config.toml
head_dim = 64
activation = "squared_relu"
norm_place = "pre"
bias = "none"
extras = ["capped logits"]
init_std_qkv = 0.0501
init_std_up = 0.0501
lr = 0.0115
weight_decay = 0.024
decay_fraction = 1.0
seq_len = 1024
doc_mask = true
train_tokens = 411000000
steps = 12543
dataset = "wikipedia_en"
MLP neurons of a small language model. Each row is named by its layer, matrix (down: output weights) and neuron, and shows model dimensions 128-223. Each number is 128 + 32 x the weight over its row's rms, rounded and kept within 0 to 255. Numbers have three digits each.
A block is one neuron, or neurons of one layer that tend to fire together. After each block is what it responds to, as a language model described it from the Wikipedia text at the highest values.

L7.down69:097136105133136113113081128151169123125127128132174196182110145161114183157074154135119170107129056186172175110097143133145159070153078102191148163121106123135184114115150161136078161108140172120137171146118127142131122161194136104161143073125134133130114105178105151104086131131144137121
L7.down163:160138174161152133140114090130090138136132095104142104183112135136107127218168126131108101127057120086087154124149131118129077104107121084105135155138118148141160105066178187126144087088124141122098119083139099062148113123084137109111157115147118149181139132072147129150106098089200132156
L7.down236:178127097111132096119129072094050128137090089110077151108189138086134123149159146141112146135108123093118157106089140125156087161176180108127108141144093121056129105118152180094138164071147108082150138114128123134136110150117111125099119153148132197129121168090151087197128102098104160096
L7.down749:114031106075151115175137157146151185129125162151116076159163087130125197157178135150139108101161058143118100109112114140060089111109074138162111161215053108111169083123076169151142129161148149078170102095091072152160096150127138111125128086147111191148134176161113099143132112145123136147
Clause-opening pronouns. Words opening a subordinate clause, usually before its verb: relative which/that/who, subject pronouns it/he/they, and split wh-words (wh|at, h|ow).

L7.down1:129106133091137112128057166187125089071118132134124043134115129092146100112069151045115168080162176114097141165083168142091151164147088200182150093054183112156102115141062087184144134105155125141126095138106181177154146138111075169118180154148172131130103079072155148134121104101158142147
L7.down77:205156164108143108154115116135118138108164194172154205068217115148141061134181085114130175120131137129160061123136085104161137083130170145112102162048161134134153115065094149122112105144130163139134102120093161090116127127154131122106169189102198083117161166110164097164160103150122113194
L7.down294:114137134089086129186118088148123156193094090132157139115105051129165086111170142200157121099182094163129119141115201115158076134060098137138103110093156158143140140086168057104138119067137122120155113093134103102130186144063093117101098107127157082126151137136130104095151136148163084154
L7.down566:129112123129195113145066119118127135101159168198121148113156143114085145133134128101143221023130073094118137118089106068132136106097150098160177064071133128112107120149170157158178104080094166154108091149085069115122132165078124154116156149063128072140131152125156130157199136120147154170
Paragraph-break newlines. Line breaks that begin a new block in Wikipedia articles, such as the body after a title and short description, after a section heading, or between paragraphs.

L6.down181:147159142112165078134152239090090150088131125132123098109126202090099113145134131139093165161088136110135085107132114197070084151173099114144080120163134100166084116125150149114121112098165134118092145180149142065147123095123097145119183133063097136130100178091096119122077139136115166114
L6.down461:098164114093130130041094179128143085219142118091128140127038162145142140102180072153111110123129101148166149084125094193084134126172154149147129125104141095148142106091155115072099133126161155129154110110101120113153104137143176151140161160121177134136143120103139112129142117092114174172
Second piece after t/m. Second word-piece of a word split after an initial t or m, e.g. t|empo, t|en(ure), m|en, m|ore, t|rial, m|emorial; also stray punctuation.

L7.down234:094134120163180121129137126117115095126131139095132134098149120124068144100109175151118181073100133114140157170176098108140094195152123169139111114162159137141150153110132133161115106170130108140083167111128028093088149119142142115105125145138121089153158114121130157140150133064060138124
L7.down568:075116137109141196119098164113145146102149089122119105099156129138132130102108123112078087179145112103185102081109066178158173126204146140068121164179099141110108103128144128057095155075101151122136116148138124137169151083121111094127116172183147131130083115161152174174121128150096081109
L7.down766:096089145108098131114135111144085124132105127076156039096085116157147142135131160104120131088124167159174109107042179105078120077127102150163090182176128185148168136101137052052099166146116144163092118118121183115113093124146132102092105184126155173181152198091110170152142129164104166117
L7.down921:107152152118182146113131109103118157121157151097116103120111102134171121160127053199095071165133165139166070132131132168048126088118118199160164141060126119163131170188085095198136087123170121025082184086110071138154154094170109123100104138101152106152081137108138202149119124103151134143
Copula after subject. Forms of "to be" (was, is, were, became) right after a sentence's subject, usually a person, in biographies: "He was", "Bailey was named".

L5.down39:091122084122062099132154115106124103213106101159112080087109107141130114090200131154110099112139103158066170156091146101051144118120110117107097141134153088171163106162150070113151137170102080088180154126071130145159106150134128060229134127125167164169118130104102129135168103117158154131
L5.down101:132157203136119076124114146134198089129131081174132099167134129099120086166096087177096096132117155119158151149138172119166192094168103059140133105087112117097126116128137169101118123190081128128135175116132106107108150143107178126110109103141154095105131184147129132119145153185162167138
L5.down155:047113109142102190118148114137170141131165147137138121144125099132148128113137121070081111095112110072082144103126162205173059130074089127144140052114160087138170130129114170095099106114098169080176134137145159119150130092164126080192120116039099132120138180097103072091151109159088084075
L5.down196:154140103122146157126165098088136083076109145104128140135118168117063173128062137104088123117118127140192125116161131090198101148142180126155089104131116153179161088064122142162108168178102139126161100146071172086054204135138118155164145112150123118138115178167123114163133156097106102093
L5.down245:096126184104155113138126068087081103108134159107153135061152097076128118143151061120122077146094172154071158176117128137127151164135163108107148156061129180163116114111110094126125078115130132080180075169135119161144126150098098153179094111127155080150200132138078121108148142166105135177
L5.down400:101209112134052101085167142132150135201096124153093160161094086138116108142131071068114116144106138120119088103127133156152159166144104176114180091173110111168130150119142139057124092101090147127168163094121114150137086156180129178170158095122081092153129058111119135072151094147148144105
L5.down502:108149155098139124105076067139125131156165125094128142102195112162096141127180081116164145076116080109116106146050086116099128119149090142164088113091101114093170172214067121145164101179130130125154183130120103122131166135129144117128132069127117110152115116117133179140059135101138195105
L5.down1021:092133069110109116129116104093153158116125158149085126137109162144102168108188173125114103080102052111113103129095084166121092092116167094117143095159147091131157125130060144178093127152143146148168164092137108089128148185124183119131145194115156165096109160077124144105108162152151134142
Passive participle after "was". Past participles and their word pieces right after "was/is/were", such as was written, was released, was born, was constructed.

L5.down40:125079119119143087083160175081159132171115164094141151168112129195127147098131115146099119129140132134169090169144099085149186115119130057119113216114145111134176101044167162149104156130157115148158115086153115137159090072163128075144080170155116095117127133116115150052073066127056153165
L5.down66:099117145115094128135114134134137080139110156144127098134137131104095098199129185115168119125116153123148123133095119174172091135131100137067143156176188196114093120135153145222171129132089112140103120113147155183134138104148129135090139097105109127147138079169144107093183091097150138108
L5.down263:095107140156130155101125122203140098106157123118177096156160092075145116148118089214223107097133085114127138145115155074102124098133059088118105125136139126079133115034095215156097133150132095108112052142119165114156194131110136097186041104176129111155107057130113091151107114124158125084
L5.down425:084174103161142114147097185135190168114201120125157170156100179129164111063152112111117088172141115128142118136137062091171148162182152111141154174130072075076077178118075072161159110156102136124150131143090052182140149157128117098132136136116166143115124125135089147140122122194128104141
L5.down669:171098108063077107121165113170122140141117158122135202117150175182064123126068138147152119118178146143203139142085054140062063110105031127085102097170117151203131119090212161167122161181050161107146137114131136096099197106125085084107105117132147177149143112116161085117145127133187123139
L5.down731:156216086102151144153069143192129141098154109111114167101122152104080141133103149197175120162117150147137170168069080177094139153120209098144136125140079106092081114095165066188146150102089172094112143085106133104131138140147148171141045114165100095090164093136192077100113104106118142122
L5.down736:116171127092138098070129110118144081117093163109139117082147118149164141103111149129128079121126166144204162157073098124106110150170123145179068129162129171100151123099134116092085089110097102173123137055096115113069103104196054121143090134123133143129153163105079189116116146079150120163
L5.down830:157146080144080140134132178134115115156145148094106168113132186149151152131137191171130138104124151126199113066093150111129146114109104113075137121155137092165099140123115112100163128159133106174101118104189136109102105174171140123094056173142173095121138146174167133126168096092163124170
Second piece after a split initial. Fires on the second word piece right after a lone word-initial letter, mostly D or R, e.g. D-om-estic, D-ist-ance, R-om-ance; also "dem" in demolition or demand, and sometimes "if".

L6.down435:104159147160109153153112220158160193095129165102075134139111103166094088125194147169138140164073103130179047113092100199167100135182154095135121112099102098134104113152157102091135169099087086126102148138129165020064133064122095088120120165102115105087085173146136123109154119093166121101
L6.down747:144172137099040115140118111115111136135087108120085131075077066118125095134119080065148189039111031146113143150092129125083136124136094150166129092089201106102138100126113037161113134086160112140146160138127176120136130110123095202156152099083120140115094126127139079101153082076120114087
Quantifier after divided into. Number words, articles and determiners opening a noun phrase after a preposition or verb, especially "into two/three" after divided, split or organised. Also mid-word pieces such as "ire" in entirely and "ri" in Sri.

L5.down53:153151082117144109114085168135146151134155099091156137044178114143139141132186114121083179147192106162108096146107116171108163088141174060193073159140161137168170148073194112143111142104188162107093141100101093081176151127101110126164152165163162083121127123170118115116093182139163138160
L5.down243:066144180158072169101143121100140090181044162152111100224122149135180131121171091096108124162155125141144089129059153142106089122187114159132136144138133112093113120136116124157127083188135137078076179090152150124110074130123101170150088144119147121139143100038109152128082131180109102216
L5.down539:127100179139168120149094135127164191121160105100131115113163147142157138094141111172174132122194066138117157194125114081175167130134098077121123079075108176148154078156024129133111151136168149136076070128132165090157047107085116148119112187117096096086109135117142096146099081144109098124
L5.down691:142178129099140182149114117189203191131185116128118094095159109116070173110139081138135064118161116121143162114141147123133137209157181061190126164122055109084161189118218102020108108103105137112097119169128158092092157134093131150133151154147140066171138197113173135112142142106114132108
L5.down759:146117157144123162140153120060118133159073171134100098169098129142194124136150071137149095056144078162145070145066174158126142133164126077193081140081086143155123080165123053143124075106137152133078115093139150133121117105132063120152115142096182100147120122127153080067119111138135133191
L5.down915:132125139100147155147104088110193082152140120148134102101118134106174117170125132144117126161095103118124130146113133097134115117133143099151112187092134158145101139132151143167159163141124165195132087105125085129166111114090225176154111193141161064130106142101230145054101153132104101157
L5.down964:119096070092160199194121104102087129107101145185158121151153124161161139121123107119121140107115137112202114132106121149125170141098088153151106170170116094132110157111144121151171125202150183116118118131092157109128153084138104045198122117121118176144131108110179091102136106130133209156
L5.down968:159191093124115138119154217108156146127127081100131161127147110143157161153127129093167189078152153156146184147101095115123148092133190144219121167115135146119111140101132134160118215110192185133163095151142104128136153136144117123123129183099146092132133181108151089056151134084095137124
Newline after a heading. Newline tokens at section or article breaks, strongest right after a "= Title =" heading line, before infobox fields like "- Genus:" or "- Authority:".

L6.down393:138145116151133205122134139132128061081134134080104106121170158127134097151134106110168167154146137103072097052149161088121080130152133153099105131135079141147097122153162103160171172147155173092200146119165161137116136057114143149143083101097112066077072131064140119152146121112145125073
L6.down566:046123137118153144183122114130085159095144146142120149152135105175078162077151131095171155187132141154110139088102168087165071120114124097083120115154147107117131100171172206163092205106136170126170104075129107128170190101092180131123167135115113126197141142099124107141115131123159086170
Mid-word "al" fragment. Word-internal pieces, mostly "al" in Invalid, qualified, Real, Medal, Global, plus em, om, cr in tables and sports lists.

L6.down262:085099172162176116198057092100140113087158100121159172112154129081141149159118184140123152150132145139122112155154139149123165153111152190107155132112180123134130146104138140134105081124148116122160209182135124151113130147134072114190117069110203096106153139144104122122145119143158119157
L6.down306:116185178145155066066108168060153122141072158157085167081169147171140161100096103113162150186134165108113106126105175148091160169152124167133086100177124102184097164146138145182105066141136133148155109112121109172151094134189126152115103167112111166138144080094128168143119071153118125086
Mid-word continuations, degree names. Word-piece tokens continuing a word begun in the previous token, strongest in academic degree phrases like bachelor, master, B.A.; also retail, birth, subjective.

L5.down144:144130105159142102127114116154124090087133148098106105119107139103163094095099132085097128193055125149130092153069138107133104110061123147165093168169143110079097148158132196119136147130086098130147129106085153110113111141132153097158134124143179188100135065152130163117143143131097108153
L5.down286:167083185093121067125142131096144070146091114083099067128102103115151095078147110146121091118134167104133104128121132129144117187169138107127143108167108133137053035202057091157127154137134131115073100141113125134191167141113125119170155206158165110120153165120109162113148095129139142201
L5.down410:156178156099170135136110104141154132159146146155095195139147088116184129167105113146117115171144162118104124141063134091183102141133152171056147067147125134109181120132124141142107102116070123155152108078112166105153088154112127158160128100141142183131131112147161123180109149120085122099
L5.down662:073091075126062111085102101047122143101149148102150112075156154108163168123164154085086103126149073118127099139130113170083142053155129161147099188096162108128143099111131115168097117183124118108148172142126131145135138105136134107174113159159208089155083145101130089106124085089138175126
L5.down721:086121120114078123079173181131112119108130135139129073094111147112122132110114146183176109140097077163178100065101182145124094119088185120140136153135058098157043139166159139075152110135127172117165112107082112123099079118091164141134180109122183132133139183095084123158137201074115124109
L5.down729:109135078082084123115069129141130185082107102129117112194196119128131110099075104087147131142143161178165182106097090159169123109134129168152086100174086102138129136080162106146135154099070170071160085142113161167146160101148132071127151148128129107176133114108187141089090155130119114104
L5.down750:129132146121099099059140106080099132147094179138126123180100072098076165114131167082140110107101086142126116071156145094101119140160107123157071076134089112121151110102149100207151084146084114094143097134173144146142080119088084160132139110117111101113135179124103096053070131152161157119
L5.down767:160056163114084079194100152145165104187075082172136110120129107102143148186156149174157082163117138118104069162119140145116128105136141170085118088141091123148151084148135113087136084133130088167128113130085160135060167143106105176106143116135167084112103170108137173105149089129125161140
Mid-word fragment tokens. Short fragment tokens that begin or sit inside a longer word, often in infobox fields, such as cond-em-ned, Con-fl-icts, App-s, CE-T.

L7.down464:162104098164136201120074129156130121148102152196135146121127169187126138131173142172126119166165128134111119121089136133142060070125122175146132149132084088107115169155124149137119151147100174147185147172081141143104131125129152175095114152146122111151126130149158132106034102113169079097
L7.down615:161100046159180093164129145141151116172091186093127142077123154145087185105043093131146111096097139097086189201124132140132134097092120135076098101111135094105121124115093086107091130132143082173128152128116164152064177090079143148059085167092132121149168147146147142098124123144165143120
L7.down791:117063091132117150159131118154080135135142093088109129147124115145167117181125112113105144132163140092075114092097139089106158147144092129104097168104090153125128135192161124148126105156174137128126148101079149134160163143169167087150101150199112144111114048154103087140214105124145168120
L7.down913:122154187124121079156102165060149157122128134144124115164167184116157131127109138079137087148138117103145129127088224147117130166138137137173134149145123103127113144100093114106182151100086103116128114052179123122129152122154107225119144131114144131087088108146109079122125123153191131148
Mid-word fragments, especially "em". Short pieces inside a split word that the next token completes, strongest on "em" in att-em-pt(ed/s), also ad-m-itted and prep-ar-ed.

L7.down95:048143164134100111105110117096087128083141180157171142088080102120174129128144119145124109112191120139188139113115115211110139095147087172082148158148179102116162148170137086116148106152122090130122152150126133154076148179097148110146145157075086121134093075224105108134107130065152075127
L7.down249:123100138139130141067081175110103184143149098172119118116185136138113100181115121096171150146164112157111073107104145134115248159152075160092075063136104116073117158130131125105128098112166124090115131133070172169108161121131118121073134126104179085067106053178122129157106149139080179088
L7.down311:131116123144075103124122136158134173091131081115134110127111166153139127121177157090144127136117000096099108090061111130169162155144071067150079206147135164149092118077076131153107137163107092148148176121115169118180118103081089163176146134117128148145130100125146124105142128078096080131
L7.down331:121098160129123138054070091151126129107094136112150175102149113174161093164129158100097087117113152105087095139140140140142144106184073116110098135114181047098174131174116189159154109181201142097120093110111069121114120091105133134193096138116119107144119087202134136147101106134129092024
Verb-ending word pieces. Final pieces that complete a split verb or adjective, usually past-tense or participle endings, followed by by, in or the: caus-ed, invol-ved, occup-ied, poss-ible.

L7.down26:114176094183139116126131136099133119116171079112156113124125190191151142112099090143126091136139151160162136102171150081143188165152109107142137121106142102110099179116158156067125105074124175202112089142105134055099116155207102104110149122132107168168113110102161131145117109121143090074
L7.down400:153170158148155080115114207130118151091162089112111166128117110115083128077106131118113211132134138095141094114151119197149076150163135070106162116077119114168122065100140125104129076101088143167154125152139174123126133122144102067085119095128100105152091128146135154138201103116113129112
L7.down872:084099094074134078110156189067111097093129124186178118066121143124114195140115116118109123173101167106098178166147198123103152108147068096116151126131145110236145123118101100194093084164124107114135143107119089148105154165091127102100143176124125107138163100164104131113186138147104104139
L7.down911:101129162095129133125126086124126144135103135134129167141090114095112143133099137119106137150156129141111112138168105151107073100141127140133155136125108061117109122141151100106156068162135167230103135161076136141090130130119190166147147096161093099082074108144204092108091063126137109190
Mid-word fragment openers. Short opening or inner fragments of words split into pieces, such as n in necessary, dist in disturbing, l in Idlib, resp in responsible.

L5.down37:140119151124087129178156128168183120131128115101146122090154122162083097150101104078128120084090098122135153085086151130111145068115132116111049156112155037153084110076126099082114118137125132122214136137125210100088132139146062087132156107114165147127096122073154087108069113159120105123
L5.down90:086162155198168071131187111105153197112133109123032125146121169146172121144090120081140165099091057133124114083055154099120165128126153142173164122161086134128156102069082118113157152080111116142172162072082131153089081121105119137084170158096119134085094191101170134102131123129097131139
L5.down185:150111195128117130100081060166161169150100050109078162132142105189151212134068146078160101112173087123098154164080110141113125135120075144138146175138139111155098052061141174116138078133108112103070140092143154066132075147125108173092067108099118091156143107119146154106106168111153112114
L5.down260:147102084117053118183133123119154118134178060101071109097114167118115160154121152159116086179148136137112061098096104093144198114101192112096153104173125157231158136157172095151122114104114169166146183128140158114166075094104132112146096138121136112086110133062152111147092128111170104122
L5.down305:152138092139177124119125179124123098116185139125135169136142141126167132130144068085155131115095077129136159149077201136193115142105113126171111169133076133148111138234122141109140116163129144144150144127139126169123117121167119108148139138106192116132125127102159150105105108149130187115
L5.down438:074109149147108104149130045168085114182176135159116131112105164076077158147123123139112137184108142113176133112095188102158132188114156124132125061138174141211110121052146103123102135165168143145140127137097169095151092144134088125111177147124132130085149121170149083155151121135151088164
L5.down959:136143167133107108125203168074163136162103118096139118141021161120175145133112134101172154087092127107162166117139176115069118076116128169167107142125136173178151169068094119132172115141141165153169141140132133122161041069072094178108152150124170155084102149125159059149067131171113115108
L5.down961:088137102079050101124146155147136119121133133143139106126144111173175149157126118061164178132164126196144125159105128153083159125172115157157067135140194133181152115100156129163156118123143136091188143119077168135176122116106091073106109167127117119128115087123236189149029086143135117181
Clause-introducing words. Words opening a subordinate or relative clause, mostly which, that, where, who, often after a comma or preposition; also the word-start ex in explore/explanations.

L5.down35:201148178200161140120085178132126133080126130098117118146150112136120154132092084142161150116112081143170145098078117169115094097175029130138159157143122152156148111172143131128068102104055158127184083142155145143077095130187104137105097143140109133184046159175132131132148131134162115140
L5.down81:107142154180142170073092169113135152112152093138140158128135138127142097073160194148174102089121139166084134164170145120124139175160160083120140106169153168142117130131167137103059180101126150117155114115084169121143083119119116117116121162125149127116072165056136117149128176110165088143
L5.down86:134097140140113102085070130149152139132152121116168128090123135113135124111180137131119109123161124077121081083134113126097110104137089119121178223095179095128149165111138166186192170196140100102147145186178129130158127137164159101123092127125160149154145090121173123165048101140151139072
L5.down384:112159082182135094108143152155142100155198128050122120094070105132156103105139118118165060097130108172112066144114085121059090131115075131135090098126147094112183095108101079082120086096133117105140079151164110119128143129181134145197098171224096147146143113150083101169153043156102135192
L5.down628:105128151126120097163123125149097094155116159149064197145154079107095131157140136100128110187147149182113158154054048152086131110131096106104096127160069125093112156128133131118220138167134099215051169153136138158181149119172121089128125179124167158105106100125144171164110148091140146122
L5.down680:104107124112096139132154119106150148080108127143145164128171126100085159160113102106145075093130143099150090140143099198102155108142135047128149134114094031083120076180090164132142137120109116106106113115110101090127126177130112158100163163077167146133124128153176074165171170118132137127
L5.down682:096121104125142113118089105145137120119094119115109108158110133094093129049126114145121152092130051148112191088157122105144105097112190168149116177131144157075109106133084086093124144110083112109180141117095136179112116133113132152083134089172173131141122081142187164146096146110107157132
L5.down980:117131212136109138123111112209154103173160138128110149135149125153143136090081139119123100115095083184131192132144170137099125146215045100136140157161100135110122092126092121085107121140091141142078103099153135095133133136160139154201104138134124135140117153085131107143148082104081144167
Passive-voice auxiliary "was". Auxiliary "was" (sometimes were, has, is) right after a subject in Wikipedia narrative, often starting a passive: was announced, was re-signed, was dissolved.

L5.down142:192106076147049078168084168104123096115148112158108108140114094132139139090080202116116111122153168084159141098101151085093101125171121158159161181110123101115078147113117146073095074105101138134127119159191130106151191086148137100152185118105122174164117154158175134109106169146154113082
L5.down251:119104094213093150088167116165084104072145104110135182064130135165073106147067174076109150110115165078162106153105156125056180118185197180186152150122130118156087136153142120128107104105089156179120151129170172081109115096099105112116198147082212140118126129100139132163164122089135113127
L5.down255:108194116160120146099134123136137157122159114118159100124104170144122125138127134133092159188137147148123092125140115139153087125159156179187176074144167104154137146182121086171153147141122175111192140171223116129184099126130164142099127140181122088180120095162148099093091128117166166157
L5.down344:114182155106129145123071140169113129072134162109091167135161202141114085141159101126175134112137136146111088131080125183203180074081113085094135088115100079074200139157157163131150150094076139111127194146114096151064115094143158079080092135119137135182131132127127127093124180166080149102
L5.down536:157053145126199218154077110143101120125153140118172125129090096125136137139145098148145166124184143124159077185127161139147132108195102148177107168108172141138135117065135114151142126137176117123132141185110139125099144139175151119161150121130129139109170143133057122107108134143173162181
L5.down582:156073118097143157141107128161160100083131154202131188131127147057123158150107149113130122161070145163148123111050177182101100161108123160143153081097086156125087118087079123081135122106093113204140059089158163132112116076116131173100108149158072134130128211180157133094111113134092076156
L5.down593:117089156102157144087164121113161119149087145126133170144200117048032087091153146147179145133170141130115199080165110081069124117126086123109160170159135130093164117137153143113154180111154115113107162132137106139102104093158069157108136108075153111166128137169164142142092101162078141127
L5.down956:072133121172152132158097072154205132125122123084175139122091112108070114143149138147192159123115077116125128136129111088137178108100112081068103119152138156141141166121090183061114078166134160126146147162079170120174058156140109156136100058128087137115164096154088123131105098134162173129
Word piece after M. The word-piece that comes right after a split-off initial M or m, such as M-ed-al, M-en, M-ar-ch, m-ater-nal, m-ight.

L7.down505:148197166181140141099130104133148113152159178125107142131121102112119136146077090188177208078154040147186152132119135130172129179214183121123112102118168177115148114124142132115052101138119119071121111143099141119143086119122121139196121147164091090142149140156127120099068167142139172154
L7.down645:125132152170142100168112107103082092106144160111109107111153166109118146108084157136099077130101077058103129101145116100177087181165102069121190140131163102183145109090090109124111103150134101146111110149118086068116117136132115085149105077107109136134143139166104107114137124160085159119
L7.down708:208104114199148147115089140124118078111105099131129075144139137150160116108138088106122104092160187125087133130178106073137077122163166098143148120139143101176121048106079204110119129151168113092140128139080121176125151141142174105155106154120157054163127155142125157097141128099143135100
L7.down1014:199134149150102145131101105174136169130101086124137144097133128162090127087138072081093114104113148109133111077152135075128066155155168089169137129141114108139145168114159124162149208101184092132098151147105148104139135124110106071059128108092158117136066103103128146133095086157149142100
Second piece after initial M. Word-internal second token right after a word-initial M or m, as in M-er-it, m-er-chant, M-oh-amed, m-ad-e; rarely after T or V.

L6.down158:124085103122159110098131148087147188139119069111153177130093126165139145129137178144171115077116128158113070068120095113122151077139104155113113119168128073118138106079146142128132153170113185132130153161096130167066097114079086143079165161110085110150127162152135096099124155175132155114
L6.down546:080197115121119108113132111119129132136115136124112095158154125147196126114059134106157088087126118128132135111077188079116104146125093066099099135138126123176128040124187165131069076127096084185122155136133075141138116157163125070140088091156126138160101126088164084172167084147112174117
Word-piece "on" continuations. Mostly the second piece "on" that finishes a word split after its first letters, as in so-on, up-on, Col-on-el, plus other mid-word pieces and clause links like as, that, which.

L6.down188:111091067142115172126137127124094221126137116111085087132221129114080161179158111139093181063154131095180086110106169156131145085095162131147128140182130118142090090098110090116107152123204146132194086135191145133122074144110170142132148163113173107153108157103122097093151150083126141120
L6.down371:102118206151083136146122153130084131122146067110107084132172113101135110145178163109097143135127191109115109145098140125092126171166102131164112130154151114130156097132106094108150080155129113155126114127077100114099090144064142138078105166040073135094122136156062098104127138141114117080
Mid-word verb pieces. Inner word-piece tokens of split common words, strongest on "ro" in w-ro-te, also sp-ent, mov-ed, hig-he-st, sp-re-ad.

L5.down239:101157135096130115183169088149134132111137091144119151111117106108166122169143108209146109109141097089060102153098158139117154103109106122161181088075099088157135105098157090097136105112154124164108071063151140117142111126130066107166148160124095144161118185146101050128157117070135115158
L5.down462:109138178118124135115130133121111088163178177091121168175129119112139124147135089190074112146180121118118171114199096132171198181141071112122164167139102129221105177146112124133106165137133147151114106184147093140084153134122115116131114197076104051101120124142136139171103187065126173162
L5.down713:142134171083101105152126139125139113148084196130108118170153129109092126105132124188114119046142133109159122130199057192202146091125130098150125115036136143105172161154129174099116152168099120104108104156110147097147086105115093140165146119090149138125128122179166173131107125092103090114
L5.down795:124144140143119124156101163146096132135113157142126091155127153149188153136092114129106151127167131148224114128144126105133137117108129180199141190154171123182102135164100168138105151118108172084155136178134114126105138126116109123138112173083152152094143089104168154137104095044135086144
L5.down836:127160155100087107116152114175151094217126129097118142121138148113127157129153132134126168107162150095133127161147121161120177128122176126127161092123133129100157144121093161114106162131108106180120155157145161168179082095201154113082122150133117121179116206147154066112166103028112119133
L5.down893:082147127076046077108099118127120100133134101133153114112116145178144124129134135104123111104125128136129193162115130139095201186137098106127122092155137135145142050103139128169170111091150095103118079112166143109135133073097097159141144083166110099225123175124150057179184150128088161100
L5.down903:059093122114135127221124144112105077071137168100122160156129133113144098124131158103146137105103106101168140123120168083096112155104160120147103099175111109130091116170089115168126119155165164154118168112124152170106116107104154097155174161127162174108206207123185125146107155110187065152
L5.down925:119172168099096164144100183127112122128123170085116138118175113135124085136157170127138122122121125075074145089093127076103037134105124114111147089083133124140122048131199124121067107101129118126119108115156192088173141076138142145119130115092157193149118177133174096100117160109125092184
All- in honors and names. Capitalized All starting All-Star, All-NBA, All-Pro, AllMusic or Allied, plus of/for inside names such as University of, Association of.

L7.down122:111130167084145089151073125186115070148149096134131120120112081128115100102144082125153117166145108173120126152130135193076172207111139168121095124100158153159122125141151107078085140115054153189128094114141148080097146153118152119104163128190164110168132154130161102127148150104158154096
L7.down335:086134110147080110112147171174094144088166113201123153143098106178110056145131150108132120141115050125113139111121127086155166150112154141152161109151122152128099139169160069121108076140178129131123159126156092166108111150162135181139102170155068083128150065102105108119117141135136169168
L7.down379:138096102210133110120168084080095123147129175144161132180153101133140113074058105117161097073147081099150168111056148143097106127143134106184116181140127133101078127088112138194103162114091100133164145120130091085089154078143170115148128119152143184155135151094140167181117142119077098134
L7.down476:176176104165140134094133185206153120047139181132109075092152167175142126124153108106145148115153072120186183131090224068137058170118143094126107196182181155080131139103150159169103105165110134160125117141097112151094090158111127167099134157132128169133120131111118161113084132069106125182
Determiners before noun phrases. Determiners and possessives opening a noun phrase, mostly "the", also his, their, 's, often before superlatives or first, same, own.

L6.down419:117122164158173088143109130137147181184168099138124198066159120112133139155049196091111178074152078126110113140096068108209128104135098115121115201106127131167099171153068090091121127113128125157104112154052190094151118127096073178112077132149141134065145120143105137143123120138128153163
L6.down904:158162155160146085131125119083134126150207133071191143157147177158140148079122147144164122100090109168136072101134142112104101115130105124134148125134134168110133137159173139161132135124117166102161105123086122125156115124131069094173118148115157170115134122148095083175155173153164178121
Paragraph-break blank lines. The second newline of a blank line between paragraphs or before a == heading; also mid-word pieces like comm (common), cept (concept), ition (coalition).

L6.down394:141135195153176151120096137168162115173144100117093113170160127095145104176113093112105022168169093083161160155116146038083160158080129142094139157118130139139167150161114192120129131196089164134148182135160124154099158169173069155119131136155102130111196121124158168127084091163093153076
L6.down986:085120114130071107156108095092085129131153082120123150095172090114153204124189099106107117082099110141176162136091159086104108142052092094121150132163182114136143175173098086120122164155113131106113162078122112104114183123147156117140141098089100136128163152175152077162124152063136115149
Predicate-opening function words. The first word after a subject or verb that starts the predicate, mostly "a" after received/earned (received a degree) and copular is/was.

L6.down712:105183183126125092051100119134066130145137190147076112132205115180139084133097134096127142091122121130149085212118142088141176174158115124125106093119100072138108192129150124129156092168191147129163117077178108109127113133133141068151119103103111131159100097124118141126126127085083199147
L6.down1021:103106146070099162104110069152132089047089075152156107090131104120193135121139107117138129117136122156143133102111158069130157138111111121110113100176142167139116132140116062186108113154116189102117106165072115155125086087127119132126153092108078091114132133144137094166117177103044077106
Year-final digits in dates. Final digit or piece of a year in birth, death and event dates, such as died on July 5, 2002 and born 1954; also some word-final suffixes like attacked, followed.

L5.down164:076084141122089128103139131127145159156144122120127119183134139120142108123137058144122135141153121134124119084143121167148155129172119115130099152136146082098195159103127224107162129107094143183095110140165140138125106128082074119097120196129062127123091155115121147131133129150114102177
L5.down293:152146114165113125113085090122141122136133124092091149112199129099198115084155158111106159048084129148148134091116183148114149154099144182165187125153174092172149116079065138115097072123122121134139133102139103105146151153138133137145118142141145111148119106119172131101083125094087189054
L5.down323:117125187100134132176134126176163124142057140155148121194125172081182088105126119176057118109095105157151118132110141091134146139140128120075143143175121120153087093149123134115098102110176091146140161208096157102130135083115148131040172146174135119124142162148131152073153151139127155178
L5.down486:143154128097105122093120143159082106087128108116117119135100186165169128142173064140165131090097111094077120189095152164159138145110153167130165119083146099135076131111166098168097097170144119119133094142101140110137121119113111062088124149124137179129143163175191114103128119157104092090
L5.down516:140120085124136137143100133140100073122108135145138120152123122129085175147162097137138162104106138110133079147127114116090096172135107126132147130115098122144135129166148120105141160176155120072124098147109135190170145093146125123119124138141174179099143141103125072112117119157162123140
L5.down573:131105153147116170073146142079095098049112151142055102107139142084083095109073145114161136099101123081106105085155172190113124075141193129129145087124114103192165118104148124125085103137130143114132181149124164144127158110122185170168085105118150190098137132097125114112163087195098098153
L5.down698:154150103127120142069145148117166092122069147141062118114163139133192150139146119125100154081172125121139087196146147124119225137140089083119135123111116098151147118157125157139124128163101155135100151129110110113128122119122075145142101147132155138143093106118154136170147170130100138100
L5.down1022:188061141156134158131082144098161167122068161075137107135168163117218108075123125115074111080119093126104165098138120160139111150140120132160107174077050106100100159097093165177144095101075094170154148079126144104161099134122113141090141068162126162115114146164154156120112129083104167077
Possessive determiners before nouns. Possessive determiners such as his, her, their, its and 's right before the possessed noun, mostly in biographies after verbs like began, completed, made (her career, his degree, his debut); sometimes the or not.